Part of a small language model's weights: width 256, no biases in attention or MLP.
MLP neurons of a small language model. Each row is named by its layer, matrix (up: input weights; down: output weights) and neuron, and shows model dimensions 0-255. Each number is 128 + 32 x the weight over its row's rms, rounded and kept within 0 to 255. Numbers have three digits each.
After each neuron's rows, "fires on" lists the tokens most often at its 100 highest values on Wikipedia text that the model never trained on; "raises" lists the tokens whose logits its output raises most directly, leaving later layers aside. A number after a token or word is its count.

L9.up943:155162156123123086087187123152145165129117111064125137167139155164153122199145089122112165150061114142167096071142142183141113097154118133104112106130206145063090135126127169136142106105124141141123190124143117191110167115135203169085124118093148104134160034103184134111178141138125061155111171126178109158084139169079079150122092132112149177133175073115151110100120122143189103121069101114145098121182145125138100120133159102147098145116106162142054115114145122104083086194109082088109147142098102098157115152135146097100149150154101121181197106092175134100112133119186091071132161143142111145075152167161104096110093145137092196154080127126140118081121099122155092076169071135100142114146169135129135108147122156133115076101160216156154149075128140083141122166114162
L9.down943:156161163144091103170199081170127141139128098124103111106103173143113119114089122148172107132072152150147111129122121075092183150161084151118110164115120146089081154137126169168105122156100077093115116173092120169134103166135174123150110081137190157099110080133188120096170116146137120127114174124083090113141164133152157149121144174062085148084225138119112143110095146150185151084137146114084067151148113104129096110103115078181109135152182111123146055108189086182117149123107093090122146077105160158094209142153064154143119139167088109098093151150140139115099153124100152099186174172139089102068136150162116137090135172129129168155134176117131102054101159151187083046137122143129097092134182098098136048104108116145101166092172151106140126128114129125160139107093144
fires on: "0" 43, "1" 26, "2" 9
raises: "dra", "roll", "ple", "immer", "pp"

L9.up835:105146153135143111157105120147165103093138172111107115126117122174127100165075122185139087056081125110080083148165103148122108153136106129104120134111156097111167143169178111142163082154153159177079158139091079181130151085191060127141148154135126094073097093093131132114115089142187111124087090099125090142156154101150141165161091203085159159203113116081149171161142226170102168117125106093179158146127093120040151057125097034113098113155143086116126128142163192115136090149168186113145113087112108110108088118170114117080105116174118153120098100075086177118142129059108087089155152165079109099133116143167107095103094129119126134155117154132090134112113159070181129134112105136132141145102152162179160156177090132123098114130105102130150109090114113117182143131124073
L9.down835:130116140120175126141093138081153166134119178159117142088087098101159138108095169105149181096143130135133140121165152124161138150149125175134110140098123123072117073108151073119129141176084182177088101124095119115156102105173032099132059107058150134134122097101117142152095172180200178135120132126161104157181128062200135150160122129126205171193130104119105119099132107169109133112184113073133173200142147130117075084161170072029134124147119116082107126077156050131124092138108102104113108112146092183177184057164125128124130119163135118114158150120112137095130145062150136113181146088107122143146097107151167045146112114137177168095128122120079118156134118092162112118108127157167095159129138135134088084125088113141061153133085111127135128147101129092134175148123119
fires on: "st" 24, "f" 11, " over" 8, " Over" 7, "m" 4
raises: "all", "ability", "itu", "king", "ground"

L9.up246:109183106140098103155195135153116035134141082156105120162158123162102149136166094140078141076187124108166085156167157145097140096123149133130147132123142119119126142093095108150125149140141083131146121119143105135099114172203109147139185121094161105166155176156140182127182193133163110177158130192162124125096118099139107190076123161085101126160141164173106151149151143099122119189062096079117142067070116183104125158122089189106139067162175086122151125088116139064126065173087140110148133135155132066125165099152127164141081130149135141161146027153136172123134154139161121084080122104135097088109119178163118112114075089100131109151148094120199147134091152116165100094116188129110070189151135144146166096115124165137111133093112144104071115128163136069117143151176139
L9.down246:093139122070138169117095117164151127131070120097078109142172154164072153165122133146116151120136183088128091103126126143116099124137159071196078131079105120132116165106188093130083138131077149138147189095121171122117121139115111145069186163190126095181135192164131124129165111108113140146174096125118118113142147088158151197101159171151085143083143099168136115125085128065176128148123063093108123095082151124108113085092179154183171107056113144094111084133077105123109108152122073125124130180133120147083183083119078119135084098127135090185139154144140135135089061105093131135104106141078120129077084073117113200149145118183135113145108138132138111144106172132046055089201125121133125112099143115173126074121107089133151164131107125063163099100150128117088079096143154
fires on: " Pi" 20, " Vi" 12, " Di" 12, "pi" 8, "zi" 6
raises: "us", "er", "ers", "es", "era"

L12.up367:121152162134120094093146131153153087121208131142182103167129122115138109108141087110044098145124142129132099122122137091145131110127130103144137210088136076148165127149108117111149161154190154111151156106116102156175142123133194130135137183173127141147056138111133081159068095065145126137120123144112112052118123114129143116129129168115062135125126102180087120181138080097096133112127137088155141084154143165044122086114127076158130160150135166152166086149134117209108088139113158102150106085124134104104169118168144103116105119100060151112033127179108127150093116178141065123109185161162131086165176083132123135085180107164132146175116107118105127127153147121125120105054159120137173134117128119142074155110186116113182115161107167199038061140143090112139166170126087
L12.down367:132160148147146125110145170106129169129185093103148147116139111141123081100145114054135121150192146114144121095153145074106093117090125114150094112101126187145135112145172016079125090087103093092119117123153105161143155141155102091140114057138136163190120128126169157105131099144146149118111091107102111160116123148090096107156084149179183097109063151106139074108075126083135137139155112145135148132109170181154092096061177098097138145145124119160123135106059124080127142131123093121181135166145083133042092201186112067137096063149097130101138155172104118096069164148182119188145150106169073171111089110103141144118097144221139104148120123174119144137102155142138079099081148155188100149167185126122111141129189098102114149129056083118117086137130163107116144122141113
fires on: " " 59, "\n" 41
raises: "2", "1", "==", "\n", "On"

L6.up525:124159188149054134131130090122139093101098117102119109128168123139104154127085147132148103146141101130131125177148169148118083172102159205127187158078116105147160103088117103088159137154061172189131125099092135080102153143150096180137061122098114189107132068123114150085111112103122185125142137088156089120120143169204193099101104110143127171173104107152101124181140057146095121131161152158168124145115124143174162116101142079133152116125098148128073165152093100151126050146135098085128119143155122118150063133096144113135075102133146139145129120155103152173135072121091132155165128115168164107085164101140128097139139041140059175146133129131080118123063126092103178099112155159079078130180109158115096164178191158204164098128154182168083103120176153093160149135116155
L6.down525:090169135121103118128118110194098128132107141156125142119138135141125093122124190153140129120155107126114168137123090169119091148082155127105122198133113122103203095163120108128168126098032115129119094100109115150123163100097077137154122055111085114147087128148119125114074099177133162101116137160161084148162125170160118126139121197208155126176132145181173126153178152125109161087158130163227082106127143157185118122129092075105148155095161101141121160130119141133145163118115116198176142189123093143149098134178136141163112063176129101102135134106140056132086121135154123133153124070104169099139115164152167164129151121118127087129122122134196145214099122131128064127143165099162137132024139103150109084172120103138184120141137116089152187050161161176119132080187138
fires on: " To" 17, "ber" 12, "o" 10, "e" 8, "er" 8
raises: "van", "hoe", "over", "ries", "hu"

L2.up475:145130160189115103081127131137105171130136210130118151138159147179025154125106116189139164101172127140066087159122143083109137139084149110152152168140204160114077104150152122119123067153142130090118144172180141121062134096141084123111077107178157121114080141085116148123094147060104116114136104175100126153129111099125116130129086116086112125142118143123131157156186172116115137135147144119127160070106087139135128109154114158165084076151165125150126101064087147113138102114099165124228089105202045105111159135121125082179114120113095130120090088143128092116112105162151175160105102152164065088129099146161128126157076129083081135151138072122071121122184149109080085118117117154088113113072161124152108080176125128113133084143095114157108098150127123200154078055092133
L2.down475:096084132098130133147104183065110090116097207122138108100131120184059151098100128158095175153121151156145134131154170147131129077143140145109164151165058139122107167094140084137118097117097141144128077182142162136054062104104126173096072096109130076150143156139152185109121084137095198142088159135122101108142137131147156166116130155162152113141052165112103157111140119103102153101111222117132135186116128117116084139175127093044138133127134155135207090177129169175177191116140117177114130130136141137180107160091084150147129124160125119104129108132160177174096148131180132116166058093085106146127113097143125164145132141081175118142094092164152173149148117067106153156109116071168089116124133157152154126162099111136117101120114153123175110077073116174177202104178109
fires on: "t" 27, "p" 11, "s" 11, "n" 10, "m" 6
raises: "down", "ted", "ting", "table", "ham"

L4.up313:057146142131161109122147119087203147151116148160121140126138124183172171120132118106120149153134161184181096101111106151131138117114138099119130147145121100123144148094106115102161184168147180112112156119145111139137136109133119118167102159146126139143134101143183202108129094144167197112162131192108094124150132091183111151169175101128185075092140134153129171149150116186158086163122148101144069188144099173130162156226103105170141086092160143210073136083120144162155127129089115162084106066084098114095082160121179084126173113151156175132179121155188164107054137150068083143089121158125181103135183121156125125129093115163123133143118159140121131127152074119122129134142114122151115135048114125070173122070119120137162147113094192166104152079077133108056128160135182
L4.down313:171083152099136125138105123170133136120152164114115164175178118068147095118074061202099125114141118146117130125115179138099158104124148108154112152122121149070184119069129188159125091099177116094186163099102079145117117116070150176114103049133092196088087129123142195139104118141098181110148119143106134099169164135116111123149087113143088127152109181086142102151198106176161111098118144077117173119117094130164122101197095127126142085138109136127124087106114137110100123130135127138149182191133119172127103152144147114119133162130113150110132119100151037136128154172108093161127122179140249114141087081105120091175112065174114107106105153137089101145133098155155115170131206103128124111117174186123145123115109142101108177091114139123084193195066119119094177106140160
fires on: "r" 23, "b" 10, " R" 9, "v" 8, "g" 6
raises: "und", "ized", "})", "unch", "aged"

L6.up399:064195122115095093126095093152096108107154164127086158162167132112075080136162128087151094180126129158132139180159128128092131119113167150097069066091152135131170119144139093144155111138092100131097123172197170166162161119113168231162121143142165099065115143118140153150119170153173087153058109193103118149087179197099130061103101080165112135184187108093137155110115094124152169134096085066125094082112087136128105148113145109191137100098155105120158114098179144113114129098083120066124144152099112170106123148114148107186130080186056205154111064184148144113158075125087167107115139113123134074160101153179184124114121139180098137181127115142151105114115159113088128132093138157159160119149136163162111119132082118158158112122149138107134158134103123152102122122091145
L6.down399:173109146155063176137115135146132193115056140078108138188148122156102168119133153196129107109112126111120108110114073138116160152152171166137134038143079168091085170157120155117109162116148111177124095084174160154158170132127081137125077112189133093057124141100096150145123113181101134123106126146108112140101140097191127084100149109128121110104124148184107164151106161153149135097090088124095158120149116066154106152081121129081128179111125123144129086087120116157139128094155065127075182147088104180150104154146149089143097060162144132092154141188132102161142086125046081141140139158132131100163100128112163125085150027145114092104145165151162132149103133140106166128139168114065090211140090093098142184131113123202158109126151153170183157151088114110077132105147139
fires on: " Re" 54, "ru" 11, "un" 8, "du" 5
raises: "ctor", "it", "ct", "ional", "ite"

L9.up816:186129131232154117141106098094146137150136178146154092122140075186092149130143168095138134133160116153129144061071165103143174129096129111162164132137097069110136142187148162094094114174137123134095128177085083141190107070103128147135163139129131141134143147173101114171146113146120108188156152108083132105091118132079157195108123148069130137142088141113122153125169120119114108122118118169160080138153157110136120151150138167057144102171145170116152145161120074131183033135145141131075096148100088065078143106104128095165171155185138106112161097055150091113076162107102119085140121102145169179177114213120110105093074083146100149150122116098141144178110153092127126111159158122125087159152065109135089118144136148179120100161066139081109090123172146132185120135139200
L9.down816:161123124168107107102122117073142178143095102065164133160174125170104086051132104090169142095082138141102138118119162089118116135086140105162138105137177113114094077106112135168107134124161160064117106143146077144166155116159113078207088106149094163083179140167069142073061143085122142186114136088107141122163156169114090093059122098158181153164112117134172182094117151092049134144151128117143068114202114175086073155187125153082160087162195117128148130139144122172150114107132138133106122158090103147117141116166136076165153153110139095146112114132182064092072144134147118134164151170163150117105154171147118149107096138092112118126139110104118099138146090101055114155126110123141120089085131172061055143129118163137147166072162094057099110166140115122143160142114144
fires on: " El" 21, " in" 16, " Super" 13, "9" 7
raises: "vis", "ficial", "avi", "int", "len"

L4.up683:185093121111182139139062138072129128126087168106111191117125155132096080152164058160101127129101034095060118129140163109052137179144125153091101103144128182118086193137165126044074140111106143083163147167111157113088165086157063125125150182118142118085128114113100113162152111177124159117084135118112104120089103168152111165122149189179157135117118140057184107095148133113079161141137133098131071153125150107091122157211111098068132106091131148172175105130118174171120131125074114090148171106127087141121081144114080105106163115081129124111154096144193085130085139088120111096095127179156128117145128165101141091112087123132084163155101154122123158148115132144136098083179097098064145120094099132127131095173111083100125192121099140172087154129109171120127112170108123
L4.down683:129097103081114107108098107178177093138115180101071120158136156100146143091099113142155076120125138068077121065121147119087154196103136155118115110117144174102141193165151107139120132103123171121183173105104148081171138114130132132109129155134182124134095104082067122114131093100131144138138099163112147175131107163128135184130153121116136126130123136149153044151119068172125075100094155109122100137131092162124090101141124102120091173144145129140142044088142179122083148149106116128150129109123140167122128130138123172164197179147173109142131081110130067160155154108167088142126056142119073112070050137170078061078127159147098177126143167159096142086103027215122099129161136079060138096146131105131114118130143035124131133076148130182171146114128128173103141110117111
fires on: "p" 27, "l" 21, " Ch" 12, "b" 4
raises: "ance", "uff", "ick", "ook", "itch"

L2.up610:101109102108099135120214166072079125113145137168120148128089142102108147178138109058126121171107125113132102088121083183156175120157117097124141072153102121145104127216092113101107100097125144129130078158099145135091150134184106139131165136129147122124110066098154106130155136111070082135135122182119113168043101168167096117135145117129122152082076172165066100144130124114074136106174129105097076080141111159188154159127151135087141107136062124139126170141121097154133121094090138139133120170129155106088094105085173102124090106118088111070123134124077154184075088142090023130117110179168148183076098162141134146123121156073130129161067093166150103147151115137110180111089162087140072144084124189109131096148105150128137134135075108106148108101037078088158125145111097
L2.down610:146173172166105130146182104199168214142145135139110060120106125123107170082119138172103062143114145077140156052114167125115171132146119131135127181165128121125104113181128124118162181141131093112140131168093096135166066126143126211103138143122097121128113117090166125125165134155132142117110105109150104171190155095070103096150125089124148134136088161113126156148119102163157159117113167105163101078076140141147109103092103099121097108168094085161124130110118097176039133089106123149143179125204117155117158116081107144133056148170136121096111145138154171155140112099145091125114130080077132186186151112134104118057087187167118111168134145162116157144122162104094061099117188140205118093174181123063180142097158092119144149069153152112139093116122195142130123176141149
fires on: "\n" 36, " |" 15, ":" 9, "|---|---|" 7, " career" 4
raises: "|", "==", "Youth", "\n", "Representing"

L8.up396:132081119111145138144105144154156156162176142136125136105161084124110183210108132108153182123138106089139071119172135179072125137125099140065150156096138106190173148133105073197103168094161124123019120107149185201153119116101175059090111118155163109140186134147171115152175112148150099158165198107170159194087160189226153114085127136120156159141178109084137143161137168121078153117091143093204121108111123180119107128097072109144108135150081130166162152132123147128137080115110141143134086158109176147117112121102167094160138086144101160110163103152140110148137150170157115122077134139111133165165108112169155112125155158149086110137105116155144108167113158122120178140146132134183141126122121133173122117096155218176114099153168121092052105131159144115113142103099141
L8.down396:179115118122150123161122121099154146156202093218149126089180115114158169177094119079068168141096091124117149151198161133140141108141075108116158127121151187108173072073167112156164124098140140106118129111054061152111138140131108122132099136148118195129131148106099133160124168130096143136115139158130114142112143103120165115136149112082124093092141141140128160154109150151106108139165084190158120096103162116121126109121119060110166060122082123125123074124112143088181151149126141105134164101145176072168101163187116152104124109140143121030137169119110158124100116103125179125078091081186116142115149142143145154126125091127106111064113198120121147154115064160220040087160187112120171113158188059179125133198133146098150152094115122151136128115101121095152104179106099
fires on: ")" 28, "s" 26, "z" 5
raises: "ted", "”", "ting", "tan", "tion"

L12.up909:140157068151110166156116159159112073062174153159094125162152151109070105115167131085117117147143090132078101130071078130106136167111122142117093126134128096121163130108108059114143145091131083084137127121150181107156096090101123113100131116143092099159111113166148124064112096106157085197120094111184113104155126169152110140133158149146164171158135141153124114112090100159181198110121122146062145136134168111093146145166072116178118088167115230101100093183140125185116103128117162125116073138121132086145084135142077112180143072172142100123176128136130216127088170130121147071161112151194154130130140147160141169137127104165158109130148187155092152128158220116140204098115079140085130095146101146128083120102120095089094140122091175183123119094119137173112105163133054
L12.down909:143100165061147141140120131164149104123140134087154113164128189167109168086156103112079171190105080162095129109163166082040113162156179144116128107135137071104086139149112145080111086148166099092172136129159197147218125110129125132064125092106110135132098098149163126193054138106134094109175139114109131150154138129135116158156153141140152116145142089129129108109161131146133168058171109156156136124162110181079127122167091121121202131152134160108082034142140163196094120111123144121117071120173120118165159117110158184102141084133162093170115105134143166123120139080136114071125178180173169083142169155129135134112145119197141175147127185060116169142131154112063089159142137121143138136171146168131120109125120128073117081144167147192177148165106137119069130095102111
fires on: " re" 25, " inter" 12, " Inter" 9, " pre" 6
raises: "val", "ces", "depend", "im", "play"

L5.up192:093137141169168141082210189146096120112092117129151132137092149096137149161076101063113100199083115106127063134175101181136085126135089048129106076087119078143115105142134118106131122149088130147135111128117098133145093120151169122159148119088144116152100117145141095147135189152091140165128075106114190143102111115123163082136153107128133190080076082128105108122118085147091140113126162129082119138109108178114144134143167073152145127156141130120141128126116104219121218122069151157167097129154132127063118163090134036121138086104101085128122149113129183126083158138136047116100140103138124121142140119104102119108115115148108166186114114189134134123144172078130165150122158108186069147098159180078190124132117110147184114053111157156142092078055101143177147178134121
L5.down192:094167168139073157192147128150167157123113141141173122176132126133128126108129122182072041091118105105108138066132132139110146092084120142108089189197065104154127127143168085117146134121150078106164117146085179177144070157126139183116113122128122142111152154119138168129110137128111168123148126141163077183163089089124098158132127071115149187164105120166132117156148114159108155125118154163075116131115158130172192105118109124062080094144117111195159093117119074118079121107131157094113170162133113140097167120124123063107148136153095129151109129201169165169160168115144141172095142122077118162132147060140171111119129205187143092191136138161126133147086097191139097127109145114209094173165137131090148091151063169111114199110124125103148120156122178141096105131114207
fires on: "\n" 59, "ap" 4, "ip" 4
raises: "|", "\n", "-", "|---|---|---|", "2"

L8.up437:075130158087154172134141136157196078112095079136175076139075112115172146162075127131147116142160109093137152115158110074164159122110161089159135116137195132095166137070093158082146122138146126108099142110119142178132139135143149161108089121099114125132120111217093178136080120159123173129110150150150146123122093134147087047112131138129158121121113130152176127143144106096079129079182135157157094104147092155152105073147141092101097171117159142137132172136180135136179082122116133060098150165108145120073092092116154150097107095123164165145086151127110118075136060087101208146126086094148164093168134092166172135129110061145132138142113170181117191117237146148135088085118069147106122124141112071131124151164127114164091047083165114111084163106092182117179118158117135
L8.down437:109136189074106158131093159218105111105146107106172076143138177063152125158068093142159182156111084148133109070143118112148081105050134167171089124087170149151155133106110201134148070150218173128141156123066116129153136178139117179123122039157184053085156129173076154144100184093086078102102114121148127112122096075155141089137120142172124073138147057105142175110157094143082097113140108124142168104139095121181137127109159109149117134142149105096078149138131134121104111148151099126062159153152069184133098119106080124149123052130122135119142101162099113052087095148124190126125100132126136142115135137146105167108155170114133108099130129134093141091092155122148157110117125097066130130134190123147125111079140086124120127087126128133099129116137135127179153138186175
fires on: "at" 27, " record" 7, "b" 6, "ig" 4, "li" 4, " chart" 4
raises: "ural", "ura", "ure", "z", "ress"

L4.up422:190134116144121129126148183055139101138161155116146170094135119139022194087080162070102144119115149092139154148061159154097142132129152075163097103153130107156110130130137177147122065143097060110132170116049095149073170087155117142125122140096121115076118122133132139133102156156145110094127122136110134133095073141147150222094127172136214134128178140141098151134166112124163168132109142115179115164138139149130177128103102094137086084119110150131168134134130070093133162159145158108089114156119134163087132184135156119178140103184122145107100110135098152089098127128090113206155120153089130071121163175108115140106162066054104178157193145086140150114130144120153094109183188123161122076162163139085155142128111079149099135069148140149153124135125090190135054149144134
L4.down422:117124146119138086079159138156149139160162117139165168165114110120143119090070103128151133118105066082165095094023136139151083100098161131112092145112115127148176080157133102134113134143145164090109089182103081151167119128151142127158093149097135088150216076106141137162195101143057109130085148154126079099172124136094105113141154104105154074143160121137079150173115078143169169120143131119151177170122150121120121106100103178124241099174115197127132177128168138201125173153159161149172126130134169182129071138172158140166142088124084076062071130117132152161115123142076106149137190159137085106090153181104084168056168131134151133134121123134108108155176129128124157163149146145093138078145149144114130103127105094081166080075126150164134109114160138136126176128156168
fires on: "di" 13, "ki" 9, "fe" 9, "t" 9, "mi" 8, "bo" 5
raises: "worth", "ments", " Succeed", "ment", "cock"

L5.up359:077127083153119114182164091162137111136165184110149130081144142122199143121185126131149176131123170124084142119170056129138132120145107146143131134076162126089185156189123136119139171166120143133131100130112095072082111138159130102060099182150117116143156157152168150144151165115079150138167115146111119125146119100137121118077131134132183107187194098108095180080120109075077101157113151149047112145097140140115066167134125098102133135204135146102145120159107148118121137105153104113089136087080080099105084113073143180132128159129111080144116104084082123158084104123157087145079137102158107086162101106134129068065129093177128055121081174188142090058148078130127154099150147101194126103067079104081144209096136103122069126108102127112114103140131123100084115133084151
L5.down359:092151134107124132124135167165123159130137135117164135153148195140155145175123215043097165134090138162055193155164121137131125131107062163109076130181161200140148098114098160142171137146055175100196136137150147128138115165164114107104163150188091140106079177146165153152152156121097096121157035192099105102123104114123088153121111142097128115174144123088131153109141152075148151111118136047122122182147124111186111129188127158062142068141131127136068109148161144189129158137167136120069165106167142114071126128128088144152133124088138067121099087118118125129087139104142158109099168148115066121094136114191124139095137120151104069130168138155205105121109091117120122122136168103126058115128091116083161161093113155161091125094149120122107111104135167135147109054157108
fires on: "op" 19, "lip" 10, " August" 8, " Pop" 5, " Sep" 5, "nd" 4
raises: "tic", "se", "ana", "el", "ello"

L10.up936:103152130083070114179188097101153133139153124120177104149105151106108150161101137115077106159078156106116126077155140109149170106127181148114122085176144132111113117144080096116121061130212107132180141176090121125128140136158088098144227123134152093138153169096141163174156160141188117099117065158111081108128116131147063201119111142149120168085127141139167141127118124158182186069116136113146168186152188131161135165186081139134189047160189119102181146076118154172198129175131142164147140086143160129160105133143137160113120126134091108138143089150143148160149081085119109190103193096121138163175126137110060160149089115112098118128105090147108153114113147095115119127178123117141150093153168087181137104143088155149134154047120125118103137155118152100187165123137089
L10.down936:085136167087133064132130139117144140187160140093183116132055121167143127116198204100132136095147145117098150107154081163116211117117133152140104082174152174163171187158129155163117119085143140089106094170142164164138176138144118099108096154195188178129118123098064196196135158141162138054165099101085108132085087156159150146148150120182182118064131106147147127124066126148178165129181107157158090112141188126146074146128131118152182143147139104138127120143129147150110157096091126192115135148100106157143156173115175136150145188155184077137104154138146117157114122072185062088140111147136057119163120128178157171132101153101110094142101083117150120114104104087133118111109147163102113124094127142153116140147120121182137109114123083108120137170078117076188172119133082
fires on: " |" 35, "\n" 22, " " 13, "," 8, ":" 7, " imp" 4
raises: "inspired", " \"", "harm", " Title", " Artist"

L10.up589:078090145160193119097058120070147153153103142095104097155130169141081120173118136140119171092164163140133162172130143121137082102106117105096145151137143155129155149144173134143172084137121105127128082117069164104101123118120121073087149179056101141138132102133142155112139096142166124133131119163156115157134130129088138088111128118111080077077179137153107140140123091103079164153089053100124196115164138114092110131112042147099076124169168117119148140094146202131121218167074149174080115094133108165165128142137134121125075133097070192156114099133158136147085185138191114100080137099144109118131079125063178156093106095122171180133084153129067103119121120093123201145106150084135079139075154128160107116175123148188093102135171142122123068084118144102105143133165065
L10.down589:102117113120147126160095147127098103155104176183110101120098093174144151209170124065115140115157087167108111043126167068138106123081087092111186180176134118148118117111137090148106092159101109130145117082061116150088065152095155126093156099068160121134186134116164203111121131194093192135092116119100132085136165171131124134176122223110157099151099125111108114132145149121163203155103139128151169125100100174111113090155080091130094108118119092160149111156127129092166130127192139087116129116154082128094140124100139145111114129163143153103177117168119139096079055139060113134101140113126113143129098079154110163129172139162192161146100083168184136142173132144164064149130169130153112147123055126132072164128119135091110090174105146103149083097156161090134118082175151
fires on: "s" 65, "z" 15
raises: "ted", "tan", "down", "table", "net"

L9.up314:137083074144141157154129162140145121107147159154046139123090076084156114159120165149105079164122048089074110159076116089140061105151142131161108102150063143149159106143103063134120122137089103125121143159122192124161124160140077157154102159131094162092131127124159146167149126118121109139127091120115085098184151154173144121076087192130182162183075174160085189117143129115170135124089109087097100173208054088138106138109150163150093180189104088129138106083148154162122102105161154130136087098093163147122114119146145129192117121083114127109132130121053135156091141117112116096087078138147131092169131183147125072110138116111150112133117099142185126153145169151191158091095149166190076136123094056144159105126144136086139203097131145125104169147074167107109099137111137
L9.down314:150111162101115143132092041147149161094205190092099125074126101099091152153100166151154078142145133115132158121096091116163143113145181122131099167141113158142100099190077107147113184139172141111104097122142161121065120163134096148156162061191129110139194127143113139184116143116107147164105088134112175114095110169126145077090119147082112143134088153151093169157049124162144151118125157137166154141096111168183120115123164127085100175115113128082175130159122132099104121146077087145200118103104124110140094110193118118104136128117152097113127171132148146164085134163157181094155117099152144133055088160106075106161173113078109086111138149095163087142139200149152123091139151160102143154130113051082194164131062159135133200134127159142146132207119163090123095076155141
fires on: " up" 24, " f" 10, " Up" 9, "g" 9, "w" 4, " " 4
raises: " to", "grad", "he", "ris", "towards"

L10.up20:100150121177170115066178150127086139099110068135099112081096089114137140156134144131074127133148134121082121203184103180092102087100177147170091087033177105170095137172085143139148145094121156098132083101139180112168137147055197139168085054087086161181140101094135142162092118101172146130175139165130138073156110126134161081087143160110069132157137189154175114149113096113136197101120123122147151081099148134085151120116165083186171069118128144141137123118128112103128065159096150108131126132140142112172131122072114122102129167130192114112151069132085153083164092151144133130153114134137063094118074138160129138132106110099099136161094135180173133075084113085100111106144145156114111111152115144121119108166086141073179189073143132103140111111101140105173098160107142
L10.down20:155153156099180055100118116092055119141088080115135134101120154180156169114105138131086097048123091164105183129126132112103140121129184130129132120137084129113182145137143112090113112150098124123127122202154154116136153155118129094108109073152123122135194122113113115141149130169118153134167193168161153162117069090121123071145202128090120124098148082147152140183126102124162126142164102152124070108133140133127214122188140107069072099150171108160127100116134155075113104142158068182144170135147116056089190114110205174154096194148159108138159111101154125062155140190117118143104121162112163080132065102169128176140116176149107165078104148085153102110081149100084148158087193109119089155124178175104109138169138121170148119130098122130183146090138148102142147090109131
fires on: " the" 44, "in" 6, "al" 6, "ul" 4
raises: "ity", "ities", "ties", "ous", "ology"

L9.up423:140120201159157188138133185179078099136134132173154101138161166140101171097184143094174156176128113099132146113152094092097135101121087158156133209108167131150150109120181180124105098101153132070063118159162124089149149101094099092147087135106151114158081134162133204101111151141156114129089181145122096118121135200085156136123149103108122113100140143154163181142148100121071083106177152119137114142181096082083101142111121112160148103197140113169091172141124142132127148151171196192122093111145089142154169103068149102114097099110075107137154102126084174155152146158158206103163162143099122090097154170191128175153168139170155167181116102120112110151145098116125149114122109132151148113105112136114183171051091125086080151165150067111123118132080092082088106103086142
L9.down423:106157180174144080128112123126137165161124071142144079120143163143177155177173153168132126120122085080130118157146129077107154115087074174124115180095149098140098082175116122106163110112120096078100165110172109080135167129139120180134141135145177124203074115103157122173090137104130161143149137138108113116124187144181098164081140131055080158141134077120125179072134195112138094135162144098076144182104143138134117191128162149120074198122116118133087147127169111137153158143153136135129150139122113066165114204119076103093108184093110087132078099152149099173137148097146116118111129129125123047197090115146097119121130064139113115131055124136110160208152067118090138124144110095089096155092190090127164123081138146104109094148133167143112106172120130078179090067114115
fires on: " in" 23, " un" 10, " Dis" 7, "|" 6, " Ra" 5
raises: "ify", "ified", " behalf", "incorporat", "ili"

L8.up656:142123159100110068141108166092131125126094137075121092126113151057125125110100130085163083056122088160135188122113116104110153136181103115161142132148132155084072173119086093174078125113105092132147099103163075114157148148111102137194078119142110083105130132085100105115091169175081043147076124181130099169110184112134201094113144081109113151162157084140129126099115107138113123098086082096068130130100100146097121182093139175143142122108159145124137106111157139170150119080134140120108157178178144085114125129130141061102132102129114182162105079138121185150112111155153084122181104122125112116077058145135079148118149141153118187112104098164145156128178173071136107099108162133144128180120193135137132073156076106198152116072132116118117194107103031127150115155151075
L8.down656:124157175138134057129124125110185151170138132118139143112093113154131106150155130130118139126123041180140134085111165105131133127080072130133150121152135146047134120136082154133070097109141112130117122093109145131119112133106103108174215110102091126196157149150077123155083085150158072150152113179085113167124129092100134113132128159145193136095084143182158150074094160118126179160110091149117080046103114129135128146122155102102091120074151094103098050135079104138118076163198068142122118119137112077189134071111109099144083112099130095137091099148115139143083059126154108120150172151141088092125134150137134079110175152176115174128128078142149227123101103120150145130109142124131111167153136074164118120123087111208161122097173141133176147097105181098104110116172047
fires on: "en" 23, "du" 9, "ru" 6, "n" 5, " release" 5, "il" 4
raises: "ctor", "ct", "sion", "z", "it"